From a checkpoint of a small transformer trained on Wikipedia.
Size: 10 layers, 7 heads of 64, MLP 2688 squared ReLU, vocabulary 32768.
Architecture: rotary positions, untied embeddings.
Training: a variant of Muon for these matrices, 374M tokens, 11423 steps.
MLP neurons of a small language model. Each row is named by its layer, matrix (up: input weights) and neuron, and shows model dimensions 80-271. Each number is 500 + 40 x the weight over its row's rms, rounded and kept within 0 to 999. Numbers have three digits each.
After each neuron's rows, "fires after" lists the tokens most often just before its 100 highest values on Wikipedia text that the model never trained on. A number after a token or word is its count.

L7.up172:480464510513558553454519508500483499469521501574475546534524435550438464503494484516519538479506543500527528481591501465545543467599490525496456515463506575541512518530454516468488483514506455418465474489514492536438552431501542491537567474472533452547461540466540557528513488568510458449576507533469510535501568573445523507560499431514480463471511473422480507513476514494513520523509476476509480569505459504492433486439477447501527533462488493516493519459454523422416472480476456494478537494503448460497485539476450439495460540567457481485562430490482429506452542532437595501
fires after: "a " 24, "on " 12, "'" 11, "an " 6, "-" 4

L7.up2465:538493459456495498472488497484593511458489450531549452570547526531419470519478503505504451473531502484459427443446503423447503507536442521513450500497539610489521478471527548447466554505596477440499451504526480461503498477475534462545511505471472404502407527508462496487537511504491468498461465475482484495542549538524488555500452498531531548566459438537497501474449545450503488456541515530476561555541450490486544579473540519541478508547509508503543491523552447536429483500487527446482508485516557539426444497521497510537611513417475449532439487512542462493483528472481509439
fires after: "| " 55, ", " 7, "and " 5, "Adrian " 5

L7.up2037:503524575508612483481509475475537515462520527514526495515534511400455473618505567560487511509522601506489520454452481451498450551555479521558469572509447504477458478440503463473499592475555484505457522484495482566445463492474559523500532517504427521507476553391454476502506510496483527574498474482557467516516412465515553492512517523483545576489448497479482527520476466531503461527480466517496496505541483490556436527483524491486554571413491551543482506524489534513507490421471525484547490532551481558449474374556458549491417509521483470524428449544568502573455450538453449503
fires after: ", " 20, "–" 19, "(" 15, "until " 5, "to " 4, "- " 4

L7.up2563:494430428483441510475520526527529510505531461448570492491479464459500502475503560515463506485501494429538408459519536468480487475469423473430579542545534537465501512429464416554546489540526539514428593456457539481505431449450453559456482553487543492491527483477557489481526409518580563487514474468553480482452519515506494498561518475496536465490507547558458522458506442505533545533538539447461437501477516550590442485535409503558553519475439406512508508496487509552500505533486490471466498512503448477488559554510566578453561519544485523527535433444546520522467502506494513528
fires after: "\n\n" 51, "was " 4

L7.up1697:537539519510455500527508501481566469438478503432486438503481548486543469512526584509515474479524589537477514493452471496493474493515486576507494534435518474544465437560463477490468535448491477461557524506512526480445500532481532433452450478552515525461497455467488573501536480493537458543579526470584497483523493399494484543470472552474461441490518553486524496544489540458438442522552430494493577444509500473499537483561464608504515559543530440450531601564478571511496478447557475474408439488512514543509465525527548497514540466526472466484510557518484462499479522481495485474
fires after: "in " 27, ", " 17, "In " 8, "–" 4, "March " 4, "January " 4

L7.up461:479448456557516510465569477463494450480447531511471539541547425532591455527579491472458458520474478467537475509465430510484424510445440552522503465509537547603514526472543477518543569514562451564518582551508477437411470497494442501537483527527527565455481480497455506498558539536506532548504510447580571543543619510442524527525464492562508504418483499497508452526586498480529552424493501490547518498539520485553498502497486477524434536389525535490531513560489531431522558546494472573469503505489566550531478504537558552490446540538508472574482468569555500482473513449458499437
fires after: "| " 46, "3" 10, "2" 7, "4" 5, "the " 4

L7.up2530:523544544529481425411439503566474477505421552458538532508562492531520497499486403507428480517493485482516499476510463522547491467466463450502462558507550504484532508386468518497483596467558472525504396542492484545435483468535490580475510445485471461535512503458542455507498519461529536455520473449405523486490437432449534438496514457479518434526561459470529518513470490488465528480512476445462507419457568509546526533483521513554498510422575515506520511453485523465533569502510470536534489470465479423432447501512497454481539460452511524524417474536426521519516598476539526478
fires after: "| " 55, "No" 10

L7.up733:467570494534484557465526541456426499457464502529542570572386501514491497489491565490556518491543491504542530495529489430508490539551417554512506460572473544548486512459541498547443525449485569451449539509523516601483478577594457500471537409520447512534498553517462497468488467582530515508536564584478544457465514489486531465525438500465490489531547520446436479558504488493492506492480528456516459474496540473486549473555529566473502456452480535469533483445450532518483517446457505532483579470482453538487477392491458425550536469500554474578565498563568510528502428457466496461
fires after: "\n" 35, "% " 8, "(" 8, "\n\n" 7, ". " 5

L7.up1005:525530494404495434542463491416481462532551537527520503477434535567500451470420465491506587520489468504503507543513474462557488470492550533446502440572477528506474478551564493547545577488561440494454530518443392520514523566562461530509556434507490442478494462505528544500507467466486508503468524492517540457384522496525556524489482558493520451492461479425533446534545601498454460442483515441524484596560453443509489518499599601432520492515497567518472563411492425539487452483502459506544456573468520459475521512522510504502481443464568541504554464512438480478596474473502465493
fires after: "\n" 37, "- " 11, "Ministry " 4, "\n\n" 4

L7.up320:508509494529454521508481446474478464536543530492468485528524544537474492496492495558531442516506606494448549427515528503525453447447532481469515548516462530592475502511485544496452494575523450526482499474488488504502529594478529576588459511533526509477539488503560481589450532396481489423447483477461495447503509444484478472425508528481528508493475473507564567486590522519501527520441475521547512510513564503487461490496438530464498512528558466519404534552459442503486441461475503419465555459527479456492422456464462442486546507470445439523559524467568562492547536493491534550
fires after: "′" 69

L7.up2130:447472443493431479508463457532484543558455547484500441515454471476512469517453512509533510503513495527477532471500504441519528516552539530472546534531535500522489427477555478442496499492554508429455532532422464469497610553449392522495467453458477463441542442524425490506543449525520518600476517515486555518470488519513552509478489478489518520517471552564533542543499496509432512488481489499543510529430502397481555491530514467552457540484461508476518477504546496457417510514514502436507557551445433483492470463483557496481517466516504475525514478499456434508447447456466466563
fires after: "| " 35, "\n" 33, "in " 7, ", " 5

L7.up88:467502436499599570562534535520513512518557506542478530489460409504465498537547498512452455474476466495532416525512587510488573524498520478515487430529548516537536458547480451580509478496503531550469518512494408506499554467496419494460514473511528522460527498530474506486409458472541539484487561530505498478499549475492564477460521581487506504497496526477486505550515429545428484495528473541530537577501492535490480461465541507519533446366571537478548522379535434508442455538519488490428565497495538433543501498477502566509518508452496477434548465537473471517543551567520483496
fires after: "," 58, "| " 11, "." 5

L7.up620:493489464544524484469477556546486454471529510441478431519586535500463512475513509550471498500591511519519501477519453461395492474485456474482517487430511499451411462533536486516489443474524537470552529572495484523544490489429519428496546504541484557551555549505477545504512426458536459546465512579465553510463499511538523487512525486494460512499477523484478488457490486495467505468541523518448549490542433356510505511551505513532509516511549476519466524431444486501499531506497525451440473446555472483506533516502531487454512543528529556579448503499472491550620511525564567484
fires after: "\n" 23, "\n\n" 23, ": " 4, "- " 4

L7.up631:543529459469430487605527513533549471467485541408471556476505504467454471488495577522622463395504622450544462468470538477448489552467461483548590529513414442420561441474541518558449519507482552497531541467516505491450479470480523494481524461538475480491496478487498525435524459464474515480585524465519512490501520495553507502535490570433513489488512498473524507530454509464503545520438492503417500461573544403442561588531487490530480533501464486503469448597477489465515530560479515490490502573548464474571563474541496504451547503455507539510459513460496494497544545457495481532
fires after: "." 36, "|" 15, "==" 15, "\"." 4, "===" 4

L7.up2166:490450407496430465479520518517447444540540584448502440518483600505470539564447537507470558546538559542482547467478483451468548517519452387566528532538471506495516491522538492438506512448466499477503559443488506540565509456498494453492556476502441547517428571500504552489576497515559546388460572463481432444460426522467493595530450486503499479453485531540487520427530513548491536506531520511467526533476478484506524550522517506596477494487477521459548490522538577446495560494517524569498457540616554495557467478434568517443550567469468530507557559486494537432548521503522465496
fires after: "\n" 34, "\n\n" 26

L7.up1703:467481562530563506517473463503484467524462473547530531512465543470548528505556494561512423554463442548510571505504491454507469455515530514535489557567390528556473434451531572498436489501510508512491512540473549482497482526482518580457472545515529479558497532520538559465563520489548518569514452437502500477484445502499473450507478515485515523519496428491452536523502488418427511435498430513500450558483550514515501519531515475557463607474498461559440527524466556551529518455496462482488499496546509499502468518429508465475509463575482541539427426485512470562612468434448490489
fires after: "| " 28, "(" 16, "|" 6, " " 5

L7.up2204:556474511495471523501502426505511451500478513456509519452544527438511514538520566458451449482484555484516480475493569550490497506495470536532548534473517505451490417486518458583445523517593497488555441556494500486473466490517530530503522520466531523528494503482505456464522489454514450529572549523545451478481499536508426462546537502474499495442466503557566481470487464439498489485513536471540551471467461500551450510488513540522488469489478499522488508472463465472436470523470447495489515513482464512500509533454538512494570566505614553540463421488578474501477421515486502452
fires after: "| " 29, "|" 16, "." 8, "00 " 4

L7.up391:459531499434564466480494493456441535504464511448508516521498515428431506483467500484544494508495509475539497463453560479497507503517524585533482454513534500576553521499525513501523504465492464498482512464589524438515511497510526474471432453521499524499505475544423477469475480495484428434558519541479448495476497608473467478519586414546466471518516532571524469423486502468495565541493500507504536559498460467501512547537446476442475471513429533547413489518480510502491535532518467559495550486502567512465456513532480529527457520465528494475492443530459488468430433467503558452
fires after: "\n" 34, "9" 8, "6" 5, "8" 5, "2" 4

L7.up113:460400454548428436499495474514570490475480473515447564511532479550431514433607551471513537533519528490442398545513503519514508441504510522513527492548464560508494448475480523491470489427454506574514475522539521436486444413499532518548487493537505486578485587521452510521534568461477485498477473466469566555548541445434500489505544486489545475494441481532517520442574515479468537491523481489510536487520457572588476558443420510467525481475496472519584500461573619524456468496499514551529498506485514493514481457509489468431514524515483567430429535537481526527504507498513403554
fires after: "| " 66, ", " 5, "." 5, "the " 4

L7.up2550:454554448533479446531523528548575477487495470484555497518477521456473531545521532469432499478606527534516481502615507483435462478525486474579457514453507474486454539510544523539507551499584538545453538538495565470452531589496426464536469526605544480496503465566512452445473522566542508545483497482525533540478470581483522482517511400475493418503455486537588522485503597488484539553542541509512424481429497465485508510532517511485550507512493432434472485495516507513571494470535531520527481507469398532517481476487486482520498465407542556536484467520455579477521581525479552462
fires after: "|" 44, "| " 7, "California" 6, "===" 4

L7.up363:512554413475502461531564485534516533528559491557470495533564513622465453490558500522457555504534490449483466423563531554553481437486488520472564522466457485478434577501488489485486457535502575503475483414471500467416581574474546538520476475509495437495509527491550522544529546516482451528542448616472462561489567525510586628497479514521504552502477506526482504473537509468430499472451570496451543545476472501464517527482444519501498530561511572497591492550498456470477493460452468523501529527555509437544475501563496529450488448469490431510519482518525460451488525491524505538
fires after: "of " 30, "in " 6, "x" 5, "with " 5, "for " 4, "| " 4

L7.up2328:425518411536542530458533547458492521501474488520552488499576498555464569536455476474555422552498486499405561521470531407502449531499456597516532593525520563562486483557446501591535516460480526431475536520473495555452476430431432470481567500461504497433470499526477488505434544499439502456446508489475563522569470503538487433467479478565434484489438474541438586500512489444457513528517504498484459529452469574501449451545525392532436557502567499560507505554477515465476480532486475485421477466482518536423448485512560545512577479460490517569560496540501560560576481494475479479
fires after: "on " 34, "On " 18, "| " 8, "- " 7, ": " 6

L7.up1346:530528539485451477485466478493415497488495535467522565452454505481471446479456539476417487453548507471499490520480486426511545457514474504487530455453484483513535458465516502516503483470566448477499506488448470559539496526527438515494500516570533453438469492516489515457460456499496528510521549553442510427627566559555517502472497563522495496474555540487501460532522516570513552586470460570538563544499427439490507510538453538455512492534443462553484453540494480546522506521545542540479481602508536481538486474468476478568540555466521462524505508527445439511475532421487523504
fires after: "′" 42, "\n" 15

L7.up2171:468523457556430479516413565553529478513524440539525502493532550508457461574534525487522580497440496510497508511497510491491446560483528482487513440601470458554486471406485499534497532465548533486536495508440527551434504565459455504566574499488415524509497510509536524507479490483526525551553511502520568537546491496448548453469499525536532519557527477499548561517488490443512494549445426479570546493456476481478492561465528514530596496521443533518447495465523522462487489559472551462541493513549442540496507526479513494541465512510434491454548463478551438497550527485486544499
fires after: "\n" 44, "York" 6, "in " 5

L7.up2456:490499407544530526520420470423458511509490557466528466571476481547454484540478470469566486581600556541495540542489499521570562491549502424521452464496466562489512460530538418534553524495482499564435521471496493509522564560505485479504449430541490522419533475531498506457442475402516429429476470497520452546527517481495577577499517524497452508514530534434498456475548446478510411503553506496474513505504529465469519444542538495546473451474512453438507480511631457535503608532477468517496507510467566466569483458567510462519499440559451493566512553514457461493574490551544479493
fires after: "\n\n" 69, " " 13, "\n" 7

L7.up2567:518504459495485494457474519471504481468490434546493540591482502449543474534513528529541526463488457484501460517524551499499550519519546533506552522547483562511570487485482485448566479508486468416562509461511434534498524504533518420465569518501489566414435519514428502513465555509457553460469528497507472424474478431489598527465502519490534555454478591469481471536540523521417466435544483496505506468559534498573518509574521484493557481589511503428483480488520459510450534499540476507471508522452536427506541491483547532591502495475477532540518502515499488521476488477529478452
fires after: "| " 56, "\n" 14, "." 7, "as " 4

L7.up665:500532464464562486499496549512518485529501542569565488542446540496495498516531480496553465498514537564461546524478458523496469492485435445535489468496545514459550440500417529542508543512451509493444473451536498454581482507577483451502452581511501524542448495542411503493511452540448464586470514440530459500463479528467553502457460471500489525482495485489514427416482446518491454513473497544533543438440467525523507554496444407433577494505499539558480483467529540477527438405497517498573410503472495569414451518521585579488510457480525532469436492509500554496499523470536564449
fires after: ", " 42, "(" 5, "as " 4

L7.up2361:482398488475482498506475434475557508459487444501494518488500452555436532497451515554495496486484554509484519497508464454553473444538443506442528567515498510585445522534415512561443498522441552512515533493473483466460510461589495475553479441471441538436522471542455454460493516487445532489623476478455523515399541496436460543451443476476487478548486495439580549426418494484497545521414550450584531521491482412473480455509527523571561447486436491567540515603508425491516464542438473515450472527475447483509501452573544528422511513482512525559488521518514488521557537522498495448
fires after: "W" 21, "E" 21, "/ " 10, ": " 8, "loan" 4

L7.up1164:457518480427547485455517512532462536417543537441521543494471555451509490474411513439543488492478506481480516557508459433537403515534517502492486529522445496492526507560503500493449436480465574501539468468494544481496446466504550501503553467503430451471507474505533492517469544492474542501484508498430502491500520464527513630450492452449398479472479423461513541527512409510499471565497493500510534513494599460439369466449444514554546494468520455592504531559475575457492575557513451486467492459531466482498484521515543502471438519527573452575453483517438551483480561521554476492
fires after: "W" 21, "E" 21, "| " 19, "/ " 9

L7.up1857:478514464455519536527454512490514499462519514466529516452453503568536521446542456544445485481532516489457503545570479478482461503510500431545527566534486439485477575520556454559454475516505396577465562478481577534542524487525490424591508551553528459463512474492481548475493566445504499520537481539581489497540537524488525488526529531396486476492430435506529491508547553503460476501501543524428497532464385483456589482497504465532552480526509534498488534453441549491468537547512558526448560548545488507563568539527542487463495515417506532535457491573403538498529471507502482554
fires after: "|" 55, "U" 7

L7.up1942:414496421490520508573457470548408491528509521490521526535444482443470540416478501373427531492492462515435498474507546499477531517454474475469517512516537460517450504498439494536514556521565486519465527490525493530533558480493487520484551441522496447448515520474499474491458544460466525482442504445537485520493510599489476520510480478511556491561497454518488477432510487496431564450549504491523500574501495483526505533520473467482453488463519441483514524505485494454435439534482535510535445458558524521489495446546582454508482488567525470531489546503555517479529503585583480408
fires after: "| " 35, "The " 9, "===" 6, "=" 4

L7.up894:471502490547490509489477504529448437456520508475519502523502528531467550535427570466489426421440489553440519469466499477487500554435492512491610500506527507527505469492432531498462560445496457512523511531502573435461489385511526526519510417442487494506459447493523456474533507495408615502471438562508475465413507482472589513438471498454549510450466506470486443439464492526542557520471452419417480424521475524535526510577465495509513519551483516618525531538448597496524480496533477535535537498446490485520437439465447477606513450544522545462465493538482487513466457444532544492
fires after: "| " 46, "–" 11, "N " 4

L7.up1595:567535453514456496463502490549546439540510547531466577448485498571476536411475541541491476480533477507491455508549473527507520511527482547437501524478455594494387475511482503404456544501491457614528511527457475520509520413485455522544461516470481540444507468414519485540506569472437550513482454523557455465497473537469490482507459494508489522520461478454485558481428484515539438500493431505445473512447436464527598502536489552504527441532470493517536508405494486456522532581575491576458492537459532476515438478489479529529490516537552506524434509514454573434532561518517493567
fires after: "| " 66, "." 8

L7.up117:465565536526408474479512514486523532477545485538522417479522493440487486506454544510488538477493473448467498494514493545522478576511569484529519446493460491538504493507516453497502466503530493443505442511494492500413524520443444530512571462537491498524491518480434495566513516490560469540607487492559628513544455541489546502508429486526475544473532517534538559517453500490454562502478538499567547508522464501483501542520456558485534503554513484497502464498489507551522518488513529532573506527498542452521504556476507526608495495464469549484499520508503477454478473538472511428
fires after: "\n" 40, "ga " 5, "\n\n" 5, "75" 4, "—" 4

L7.up898:532457457517559520412444510463504527570491533457447544585571464468558478488505458502542452475513476436558453470471556441560476421509537515548458406500530476484525492570531478468514546478547504513496504474482476527495437523512478492520551470531494488512554489452550558507530515424484518449476460529495513512546506493517485541504545472488511503521454575552492423507564485487503428537551556446526469450538540481569455464531401465479525464521426501525477505431389560478543467496499455477479563522496509536480525503546533479514516451460471475562513492494534511491551532499529562477
fires after: "and " 22, ". " 13, "with " 6, "\n\n" 6, "for " 5

L7.up2380:618489557516501428435526492494543504483510545469469550517509466508519521518507552477489581552482478486494590372466483524515479580491444471492520483593488572553446499505501451583549506472502504503510558534518519482520593520567496499537480513397457569492550540502491453485510549541424553463490479451475577460478444468465469508449544521533515486462548465539454510468484404476508408535568506559536530533502468465454467514548511527519513415473521567534508469500542529549495495533554535419484550495455547480503534477562448531552467438468482450444466456567547473481501396537540455580
fires after: "one " 30, "(" 9, "{" 8, "of " 6, "Some " 4

L7.up350:473522436525489476498481518512500460489542487524553532447475471521456518531585492441453551448489511499481490564531491475529450486497500492452500541522467525431489555409389494499570580505542465492577495535554471503520525474451492514508473514492510470479485460549583478566497499468555512499548502485476479575559478449548532530500546458569449490492492466598560492465550455538494511566505484547509505449561561427582542451490509442523500490432556477476540498479443513506518457467563463570529527474448502533478481496496493534524461485484458421489438522482514432506509445505470469474
fires after: "| " 32, "- " 22, "No" 5, "in " 5, "AS" 4

L7.up1638:469503476524508448458463496507496465473443533461558490509439524485486444430425557580516544476520511535532495454516536509518499480473507497571528552510446446445492431454485469558481526476475474512585473523508518474464518451523433515542515494505448543522444509495489487491464508487496477478514451509507549529519506507504415494560490437519466464487450457461469449461494540512493471508476480488499438483491525476449442438562441485520492445505501463466522449505467568524532474517475460545493501504469438528501468460530582578573455444473467475477469497502480504491461528414500499510
fires after: "\n" 41, "Party " 17, " " 6

L7.up1090:535475394504557525474466474516542485488508472452497504537495481489459444446584481493523525499485428455527462459535496451567487469489478457509542501478489526546503480498501508491587498529446455508506516496479457522546554414465542540475534520492513491458453528398428534518526435401521497514528491523524498464492485439462470543483605508377488501563517534508490515436464512533501442579488515460484533434480496459506519544537526499504518530521502560432454519548488497509503492487447512518468490482524452448520425493485539518472476480536475507482426578543442516516544518494425453481
fires after: "\n\n" 46, "\n" 27, "|" 19

L7.up1843:543526605534412520491461494496438490456471505535500543480448510468465446485521598478466520439568450534527502454509473501562404433453572529483494469599470548484510520511551514527479455511620442476485489521527508514558506558517520544536491470486461564460452482513478498516415581460541501459493492513455473515503546493469455550463468548452531463482506461489481496495503541575491515465532524524535567485498552509515522542493481512456490516575524531476476486483498530495433494502432554606474486461381494461531509586484455540478467499523470454449609543519502449571487416444478491493
fires after: "\n" 17, "3 " 12, "5 " 7, "2 " 7, " " 4, "1 " 4

L7.up596:470489494489531495450484416455507484496489411510504472515449494437524420499460495555451453506541517459516505529449481538442420505481512542509414586549486496509487511543500480482508448455571502559436479497493497463536467467455488539466470490505504461500587570486538469539476484481420520506483507595493597553461414498500510545488483438527480529452481510480550561539447451459502538496461502451576485512482553462425514622465524518512476522553421547512506495520480520536506527479505558495546526450483486545479492466554502504506542562521518463491515534552477489537433514516515535472
fires after: "| " 30, "- " 12, ", " 6, "by " 5, ": " 4

L7.up585:512513479502482496456543535516433500430573458492488489509556502495526517540551558510488515454543524521453551563530511526489529525501523466461522544471463510507418517519407512546445570486515543490537570464523531476573468557514441478494479522517494488510463491511528517525464507505426477501495523535576468492457475493540535479479517478519526583472469566533504483472475558540447485490547502514438508476519546495448417498560463501502502479496532508479520457542515433497561478500449533464489497494505582484461526474431479513505469547497532447495490463460576514533430555492530549494
fires after: "| " 77, "No" 7

L7.up2211:470528478424532490506487432488492510626491454514568443488509512465518480562539493503445479503468370481466516490474556593484494503529479572482584533498471507542416538511501473583396456495437530492540510511477523546537534525487506468490567479448502405521467513482446457514439534536470473560533457467502441518462510514509449470557492444526529510500506463477472508547509481511536533501501495426453526486437479540530461505495474486446470489525510484507485523500489451484501477518555481543467446520503489526477549519566493464416475522573584491533508480607596530478460531520574506584
fires after: "In " 18, "On " 15, "in " 15, "| " 7, "on " 5, "– " 4

L7.up1990:510485497553498502465518470496490484516467479507513459469463474505475533477506556460450450508495522563553523516529499486502537537477464464469429501459439503508430509485543558485488470456458595545561526473436455474502485511540499556457491485425462428416471522516446497470482473558506491513476517476409506552530497503531499537481462450517446560491548569536494468566448511504576460488490554524435505516482530483449489502534452495442518473447521572528448461529490520474515531488504498534553474539487522476501514464441564476534604515421569550507539469482531443511562462527499460437
fires after: "| " 29, "." 15, "-" 9, ", " 5, "88" 4, "the " 4

L7.up1459:454487526471528490491523510518445528514444535530534550453458552511529470548477510546495526530550490477468510483438519529599446529559486539451602485459487441499546524429438517514501498538514564539457430556431528499533509442460403505462481546537512578589467468549488525463469489559520489484481521565520562502479512563498531493548517491460514483438532548479466487527451563491511494462533501508474477494511472503554495554545535389612448479472579504539448492563556414443560513454581521491433569466527470518502524471458444419545455498557509554519565486536516514486516407440545455465
fires after: "\n" 32, "| " 11, "." 9, "- " 9

L7.up1493:481468500470498483549527493499464504461474504546511557555505515507509470406557470529513582511478518455472478579467522507472474481573505554478524478507506442478524456480538507513420544519557492421499498508452458481454511486535513502520478531505471490523523528523479543545495482476504465548547539495469519501551600562508413533581518518480566466534496459517442492429507527485507471517439436413462496490428474455436502482554369518496460474553519513476472477533563480516482528429466467567499509538511527513454449503547445504467507560548471615452441495492490444522487477551563462488
fires after: "the " 60, "in " 4, "The " 4

L7.up1913:458482509517560500464412522547469483506535462462533530496479454509483481496509455522534462508482526475534515524499502480527424474522452569530474542544444484487542457457537509449488562510450514478555502476439468484584520527481457540480507519463514474458581416546453474491526533587423578552482513509558494531512504534534472583460496496539532496496486491564481520611537473552489515579498426569501489462479519571515469507536526543475492413516470552455511493481524501493543467514425515515537482603459515469463559466518521499516489474483484479480529506454517423495582582449498444493
fires after: "\n" 30, "in " 10, "| " 7, ", " 7, "- " 6, "(" 5

L7.up43:574507512478433491618496516410548424499497437575458553522459489460515550499465495503487535554576449529511472487479535478527550502505504514500562448505447573468551514529542485476510538543465531435471521519597521520484516498490494528537438489519461519514520511490527501574397451430552466532453592522528484487553478464462542575482483412486496514509504415512508551522492468507471474570549498529462505511444502479504451482429546545513477529613530511490486471412484485498520547504464489497551436505462513498479464441490504478456551509540517480579473496511507509485531514452525521512
fires after: "==" 19, "\n" 19, "===" 11, "). " 11

L7.up1394:589518434471547546468471513544596541427506517499451555444539492482459533548528513532530516489506529475452583494463417521454521513486473464523541483516514445521442481530498494522507482501527439501482500509536484419468483491568416558515498512451495541531450504561492524555513498607545533492522529495590439514462467517451502557500483558518571512495530493465482490558508421491449472476568482509477495510547546491525474478497500468533499489480466549504491461559485470477497481517444450416549484584485464521499548479453566525488515490443541531487468467500514459463490415569510548525
fires after: "{" 19, "$" 12, "(" 6, "_{" 5, "_{\\" 5, "k" 4

L7.up1824:428513450438444546481474479572437476492534503516540474428473399439542523509506473458520551565553513481471508529457377492563557565438451483578451474524482477490570529417368476430476488479572511478458526468379500487477514458477405523577495498516487467412456494456515476523445499506508440508527506533419516471492441540444529461437544530499502406459476447500580522477483479507488497511459581507474501453534500578398477506514513479477445458481452457485535470554475445563487523500499515459542481506438517501479483518482500605424513485491439419545469472520488476511533554483509542498
fires after: "| " 29, "on " 23, "On " 11, "- " 9, "\n" 7, "the " 4

L7.up186:475513529445474523486569558462503460540534524506440488529533544446451511519532472523494556578567517514455388398572496504514515469508475489486546485492458529422532449460558487494500520520432467487514463558454464577512523493464488513535515560476461490527411522487526506545493406402511452437469548553432486460466563517497547527482529445522497468487480532497519509548474504453502442547541601530450510473581466476527522507451455542521550505519515468437464528477574474465555531537468538479493433523518471494459514495491475607454450494527517513537446538526380557532557486531523516553
fires after: "\n" 27, "\n\n" 25

L7.up1800:512548519496539554536525535537499481459565528497468516469476445505472482528454466531490436477481561451528544537526474470494468564557501442521512502504469447545478521536442489537466468507501518451438495531480466521568454512524516520517444390491501506486496497534471512480506532487469452485553511502497405475513530544491518510523497501468527523545438550537521460394440517492407479518559509521482485547440518506472516527445389492542587473448487498473512424507502457514532509468464520479489505476458517544457479562480462409554525424525524472481530479526535458499498494535423622441
fires after: "a " 26, "'" 15, "-" 8, "an " 6

L7.up582:460490534468531474464447513473533485513536516521530540529537446531517476544506476475476506469549478448579488499466531454479502502532524465531514447466517544478481481526554534500469530535496512579451519517484517581474482524464486457448473548556466421408518569483455525497489500517581505498423560560475450535530482512489460458470500440559573518567521463463594491531539530526552521481510481476529512540451511552519517518450484508530493500480564513481504556494529463530471544533563516486513506432491524425427500519468484456489416467453454507532501526484481548492533501466591527471
fires after: "| " 28, "," 16, "-" 13, "." 12, ": " 5

L7.up2637:508528546515471454521465426492458516496539501445456541549463514413524522500494439525552525493509527468537490504498502479517517480418517522489518453573522449485535578499506451449470416532475507476465460455521486509479528523507476534543504465504533480501482445604468490486461511473490533474447493499473501492463475524432510499476464508465493492479449434518548453480499478549438498510488473528536498521441606426494424592499467539543460503476523467538402517504545466517467558501461466442453474513535549484459501490448550497407448545489518500529545501499526436527457553504455456475
fires after: "′" 77, "- " 9

L7.up1257:468470479529487482489428549347478493492440517548495494555538565468495450477527502471446497542509544486468533513486476488488435456507433440457483501482560528546490475535556470425534495490475488454449614505434477473542496472509434494513518453445450479525507482464444462457524444493539509441509538464560498449565549476524517473524505533479465496472500500456511522554469451498502491518463429533498511499433543474505483466471483549519531475465471500462456495542558550441473572475573527515506467543512512510492562488498544471470536484467484420543512496428444541530515524532529437528
fires after: "\n\n" 78, "\n" 4

L7.up219:554453496478527537473539572513505549533525515606492518424503458491516478480453573495545473528498515484420483467529484557531446479512459453508471506481491426402449565536522546488473548472515472534468520533499514490519538486506442573489570547473476503500481509545443509549491419507580461543426519508496560525543462512460473464460448449516477520508531519516443487494463500487476501498514525451480572575498476540513495599521507494571516515525473442434407481520460490509541544502409426474537483492438461504489502478508582474519464496514467444527488449551487477579484542500435461450
fires after: "| " 52, "-" 13, "," 12, ": " 8

L7.up2325:444500453565497581516510518482557444446487453547448524498572472509534559523497538547420557512510521470509474464521546478466530539511484516456508528501462524476465480401500432508447549399443518516529425568475566537515462502505501455509513497480440424520540503492505499570504574486500518466517492477447499552532500466588549597481455557513430505539495526441553477511380568555561485531548509511540542518509528529578522494454499496482471556423523500469527568513534509539409543517455448470556451503456544525494479550495597524577535520514571522492443478575472503491541514511456448493
fires after: "in " 27, ", " 17, "born " 14, "(" 9, "January " 4, "–" 4

L7.up2169:487524530488414559456460501544499533509419504542524575414498505505491483508493523479462447458535532439533524568505508548579486488485509477449583464481433527527473526503511527423465464487474519462502477476538506509504534493461583532525450472489476523498437467419519546473501475516527523453535530593487547475605413458564564397471500492521498513453526478543492608507476495503522382541540436506512404519504407483506502451528526480527513490585534442559475455435456515575502499511455505517471526495554525540499475492486533573504524490540491526519502485533503525506481422435482543503
fires after: "- " 40, "(" 5, " " 5, "of " 4

L7.up711:522558492498460501431500452386511441455540490547444539532470549487538546508490518468469555530551498527483521504463516472476500480440579508506516526523407572523531493506489462550529461502529574497486493465590527491481523460510464534488520576485444442548491535472583486499495453454531534474546521422465529623434445445564491522472507438549507488563444498501482505530556419492532481513525541426526504493545538492493492487509507484487517519573496521477453507465532474515484545548563565506548519497463499456538416551537497528484536450482528516502476493476535498493485473514510530520
fires after: "| " 26, "by" 8, "- " 6, ": " 6, "by " 6, ", " 4